Weights of a small transformer language model.
Size: 14 layers, 3 heads of 128, MLP 1536 squared ReLU, vocabulary 2048, 26.3M parameters.
Architecture: RMSNorm before each block, rotary positions, no biases in attention or MLP, untied embeddings, normalized queries and keys.
MLP neurons of a small language model. Each row is named by its layer, matrix (up: input weights) and neuron, and shows model dimensions 128-223. Each number is 500 + 50 x the weight over its row's rms, rounded and kept within 0 to 999. Numbers have three digits each.
After each neuron's rows, "fires on" lists the tokens most often at its 100 highest values on Wikipedia text that the model never trained on.

L7.up235:462315500437522440486438618442517532489459503497502516452531441524511508498503450474516462462396515463474469524479478570506443478449531553569505512486480513550536528584378574495537493583525509491431522456496495510516465431446494408534418526537452584540531453557465462497421559483552537640
fires on: "ar", "J", "us", "y", "il", "G"

L6.up542:532540531505444502499535473512443492547482532461401435473509526398488398468455626429487415543530503504515488423426505544613538521525495524489576378452497432500462583489447466397542503406450508528507516485601505564563463436486429474482443509545508443457579478513512461496555416449492537480
fires on: "n", "if", "av", "c", "or", "et"

L7.up1446:516575505484474417455569567500549528489577513465520525512493512458486568443522429496529464469488487557488481516428471466556507464437621479506555563453463387515561530467507519525498508477504391550547562394439487546496414457454558491504489474539508461614526505450497622475407429507440568501
fires on: " that", "ch", " it", " which", "at", "t"

L7.up388:496406513490495546499489597492506591532436496571382502523506503543556502477420586549552476443481566462439442604523478620490651580499574420419537455544491503517458457402506488530515467474456563470591541510512491532411436524545469448533551414570494541496487398506404525492444529514526449485
fires on: ".", " cap", "2", "ap", "9"

L2.up363:511534454531422493535526531448529510494532463558466405480573461590453517559383444487528468508559512456432505428431485478521481450552551558571511486506509476472606560546503371449517549519591520565430488433507491523521601365399422467436556508587475507539568630535394497457446539424486518540
fires on: "ed", "ing", "k", "e", " of", "W"

L10.up473:594442478522551386478500498553553603512474538481486481413490498593478540441504456489555562461530498561608462485545484514522502521538521491551453583485611505477559516501527478531497470532487580607557609448577479544527503540575469407539440393590497483543577519492485478570556475565465591496
fires on: " l", " p", " st", " n", " r"

L2.up447:464458454464439498502572481459583423567527519625580455505504500475487442478556507493291491535539514473513518503486441430574525585479529490503449458531427423568546491571579497404442491467566535513433529554451593456506445477483476448544474490464610463589553507454487529430519505489462479554
fires on: "ines", "ail", "ina", "ai", "iver"

L7.up824:426519495549563392532453465517520545424611543601483503442562480392586457609495435464515444474431549525411549485538476498542530456522498536452555440561476439582576505453403476622541511481492582479464456500467496500457454569479426411539481461632506483520460474540562465461516437485562507530
fires on: " b", " w", "b", "o", "ra", "i"

L6.up539:556524474502481577542487582464430542500543382475517546488524578420458483516618387507503448487487376462511441483449514507492363519547575504434539550547560547456527447556475493504476466459496464567460541315543491501527527461531627531447509528542490526458535517469495546559569530567569512526
fires on: "im", "h", "l", "as", "ax", "y"

L10.up646:537491477572577498462549511512439484534494435510551491452583499492535440541557456528511433414476473551568482510536511519457463496540475449508520544496460442486585420490432406513591538451441441504522528475442416568499541460530527566552570519549531609491468530462552573510500534544532570556
fires on: "om", "ar", "h", "ap", "im", "ur"

L2.up112:458525425485418454495503483471499554542567538511446491602506501433540446483494508530432444464391518510493490438446447526453535540524528431557521431528474526422544604486476478413528545439528564487452549396467543467468464408534520416659443542554457475525512514550493499490505413509483505499
fires on: "ter", " inter", "ele", "mer", "io", "over"

L10.up707:508490408548547483580446526436508501413499392486413505454551364482574456622498471447508510515493505479443458468510518496446533466580473552378484508557509382563418497543491456551485561570430504480498452525480542541472469476473544405448507445533473575575444516400467483482468513504485489436
fires on: "o", " Mo", "u", " Ro", " Co", "ra"

L2.up805:528517542451466487529510461512542436527565545495506523597541532503467478465436449524480553435551502518428411525548450509438571450468586576510494541577485480478470473493546461569566559550369407420464453484507452504489502535431488475532560549563524488599593464409500520459490582410471545400
fires on: "b", "umb", "ions", "ion", "ond"

L2.up592:514445388518473601464516417495616568591355406429505619488577507474443478471475426532509498519493375412522477476522540505394507524428563462499458541563510527481524540521519541522487426581411527600512517513446560539482572490545522483436539487591535444592504446422466574515507525506513533526
fires on: "ar", "ist", "al", "an", "az"

L7.up558:483528547552444502446562480485423566416462405483478522611542483550504466522499572442455497496542495486411411503488545443491478531471539466392566513503434492595428485419463436594497518483542503457483435470438494539481528463589425542456492476509466623532559493529492617540582507594480465539
fires on: " R", " L", "al", " M", " K"

L7.up145:481472443483455496495481515503497522520569487425498521496516505515529493485496408585443531491444570533419490486552555470463544538479501567518516547498534561408474604440501551491489546528487562492484407517513426458481493568529474548516450461563552517597493519556477497464487522488488471442
fires on: "\"", " (", ".\"", "\".", " |", "\n"

L6.up1298:534494467477533482531511457600553498442582465465498419456493493480498540410440404590499506485557528498480493450507475483429511569531482533540514525536515419555540559504439536529510512558538554549513494470499587551438455433521453519516455465586471420524470502543535564432517501480475473425
fires on: " F", "f"

L10.up1410:477451437580582531453418409518489584564519523464503467470505511578531452514480555490470488532536517469503456431446583418485449530589474517473528580423432386427529464482468524421569599519495491494547436525441531530507509494472484478380537509529514482488554508475416468446511467389520462498
fires on: "In", " in", " In", " that", ":"

L7.up109:492445435551467486568454495481500506581567449580497550622536557479456577455513555481484539496459608436443413479613584536587483524518531502511473552542483549398467518484550445567488514474492490500454523438507476507542467491447394516418472546542454562560526448481549487428495517381547476412
fires on: "b", "j", "che", "ion", "ib", "ber"

L10.up312:524435562516583527467499510538532533450436466527485539526456485493595493510431511460478573525392571543613530489473460504407571542495528456523537517417526471592442496487483546559510502473462508512459566466472501535540533445543559481555468532561553559509470573501473468564581488561500490598
fires on: " c", " de", " Comm", " serv", "b", " j"

L7.up562:566529491520448429586445510474532568570494496495541464528519519498455476653427528471553546445555554508505525409405509418490564545566508496545576521486515490471562493533544396577443543487451510442435560456418514530514546543522543542520588615452472392475502524597442461468407499469452447467
fires on: "e", "on", "ed", "ord"

L10.up1185:424477452451422550508465551518512573579484546472595519498463514470607467493482491452475564546532552562501424493494520533450524580490519457484520452375509445496521497590494638553522436467473480431505500512549549559481514480505450407496549457539515569564445522498521469477457492567559508425
fires on: " j", " con", "b", " J", " h"

L2.up1376:469525606542550582574547480480515540524474452531481557440417477488550538550512454521593508488417484437499492547464431431510503531417457455578495530519514373450588542552561603440557495484472521525595475539457497552445567393501441494543470457430542585457510494516447472457471454523489460510
fires on: " second", "ird", "if", "ond", "th", "h"

L2.up770:467493560531566552529475579458544486506470460505551444522477542524484415473566602398491521455544561491502490493535500547490572621429568566480571532564539472503570457586384560461511498555552546459520467510565465415508523511535482475473374569616548547566536520519487539520530539471582637366
fires on: " j", " Dr", " dr", "r"

L6.up760:400424521502538508459512406509447492477433567503381513500412563487492527451455452449473554493507470494500490525498502527574479478476504485476620477496507557457519511486483590469500597514507519570483489426515450584394507487506471529445537505510482517515482611483441566489447528392516428594
fires on: "W", "man", "aw", "ham", "her"

L10.up1382:546487532458512531416475476479503567512438620504477378533553425488444524478410563488535509494503491463456476567549551431501481484641447474458490482449542504418528410424523473546568629501513461513608482544442379480535577453450461466531421509467555459513518620552463531496548463449560566542
fires on: " in", " In", "-", "rib", "om"

L7.up420:606431548502428491491501442591498423522527460542478594416463500587493540409422542551513448408459525597484544430547442535518450469520572437457457460433511552442620486556405521500500525406513515481449567575485467476499503453468549502487573516381468524506526500432477447517455500502503550463
fires on: "ol", " City", "iv", "le", "let", " District"

L7.up781:462494462485531450569528570445619491571529514417555562441478418423452586602512386583424452414547479481393538487461412411488556571506540550436498535520551470571474431482445532485510423443492432492545527517545492527513484446469516552473469479438506511550502468495536649491484370496471483583
fires on: "ar", "t", " it", "ap", " It"

L7.up891:464520512510498436557511493505577506438514342452417473441534515488487522524450467572427463553536545458547391501441372513494575565413456580495454519523451521571468580496523517579522538595422485473510459457570529409459452487450492448511550515534483508527562519435418481428447407502354549466
fires on: "o", "d", "a", "u", "D", "ation"

L10.up683:621565487496536454493569563444540510553500479418480489404511490518547427480489529468485594494489548540441533595490509550535545420486474568497588521416459489460514556499449474488489447436497457565484459518453526423520467583500360445539517499493499568591496500495609508513534460522525413409
fires on: " B", "B", "os", " M", " R", "od"

L2.up207:576455508467543521483478485555588579494592371442474480436543478457421455508462484552486444508410465506528529457590530562491604471503490426431463502538542547502538358534412561497525518479444552478545498594521560516444449417503486519473420524511432509432520445396448403518465544511484549437
fires on: " prov", "iv", " City", "por", "ilit", "in"

L10.up1253:481495493500550417443508513561476413451430405531471490478497537503481513493394591471452523492499461501520455518600413456503501507442561448447457512426482533507433524536576366573494475539541611496490385508439436489466525442571461400426454442553498587557483529445502491514440473423496415493
fires on: " C", " L", " H", " S", " A", " R"

L10.up726:457497521481476552513554562518478509569468561447483453419467506553505469500464496517546468486517480472498473495481490458594556552398520531497506411424505534475493517558472548393468502458446486472557430507542512550466513396426483557466492515484465508463496572570440539457580436507524522533
fires on: " is", " are", "if"

L6.up1162:633521414535479473541513426542473467527496562481449504506402528501550543530516491427458551568489564489533508437518486518498535542507537437474475442464569474543596560483568557531522481495437528492473492554514626432517470512478567479469528572611469442469510517499561511600454483540431517564
fires on: " book", " album", ".", "s", "le"

L2.up539:520492527488560487519463483453506519493455508531486552532481535470447545487567518488470484578523592517542486430567440501420518487434453450549497499504578476471519596536514553539502589498478494529487593525494578495480465509525593533470494510518563469558525485542507590571474490556530509507
fires on: " album", "bum", "le", "oard", "el", "her"

L7.up536:585510460515345623593485496490448501515502499530492582432481473519517444517493495476461517464444532454559496567605505434396494533433398486503553497565515394435454580391428588431445576530533505442523491484501541583467527567446388531390492446483459503625470552453454498444430589360573505413
fires on: " (", "ur", " L", "\"", "ond", " sur"

L2.up461:474536502448537523600489551448502480418391529419486450502485405494427560504484476520461519537528485454498423451419525529421544399477538373495567607425498491506504547431519625525556414550463512561442516489426544601524548537531543444418488450664516527577585430469549447473541499442460443572
fires on: "ar", "al", "or", "ist", "ord", "ol"

L10.up599:534572464631467421539541490450532523553429591480466503506535502518405504463496480431541525425470453492520502495611511552561571542559454485460587495462592506494560586502513462560510521486475440545568492457434428527558537541517464448502500419677471501513460392528575505597558512484517420526
fires on: " w", " s", " m", " n", " p", " g"

L2.up958:408476557411491507540482493450498476483550504476413526454483447565499472452490451473500474587505471420409415526581517489478502416411512558546653590464465505526503513575517505552501531470486521505427442536508530496450435417438514530537516427433526511511414591576484554523458471516514427495
fires on: "man", "ham", "ton", "1", "oss"

L7.up220:507563491423444464578555499458456521461445511470562504493411604478522520486510398462455486480563571462563516492494442356492467509465504442516512498501534462422431480499462485499515505576520555441527441515490444520491467518525523486533448536534544515471466482541509489477497545554435490444
fires on: "-", "s", "d", "C", "\\", " |"

L2.up774:444421507520572478545553595528615561457392483567543470563460543505491519499501473496477595483470533520467426602579490549499508558425502531464576446488558448526602555530514626484468500581450546489479557444476515537532460484428468459627466534548516586526522600572573420565480516522512573496
fires on: " J", "J", " j"

L2.up17:474466463519639467468561499504548462556553448505430518486441549555502416451500505518462491489487474472494548555539447402439459513424500551514524430349397494474550476586439553511526523496540556442535449556531493503479444465507465608494427531544542509559427517513518513441624521509538586508
fires on: "ost", "let", "if", "ric", "ublic", "is"

L10.up341:433443462582579577537504536510591492537365476487539507551531451474471577584499510484451464471473441547475533476512413518566451560518431499566576427556594465541587471483513566460551490442437420429514466458549492513521484463468489572560446574429395463480523447503485542458480500429508430461
fires on: "ar", " and", "et", "t", " Car", " World"

L2.up542:526467394531571473526428516511452482492404417518561505542493592564463655486506461486474495497556548523538447523531444411449463548438578447454574430510511437439495534537502502482450516513490525487479541444494512436537517499573530381553414494472453551518480594511432538505526530516547573544
fires on: "it", "J", "ad"

L2.up1431:554481459446470497491483501534508537470489492429423546468521566510533534443464520415482525529464459469498482500505573552465485452564461506466517431576387487527507484457536513517450525539447543474428568494449543602526554570482531393565521487392585449555509481542550471520512486436465421580
fires on: "ial", "D", "ing", "R"

L6.up1257:530546444547533438557472558598508515586499524536434482508493446561530502561460504516532397381472510445578401506585570438455468501544564489488489435516470512424415417456395448478473622506501529447574529479513421513512427482522483478370597483580602554401466517485459457510452464485510428528
fires on: " cap", "ap", "et", "k", "ul", "ch"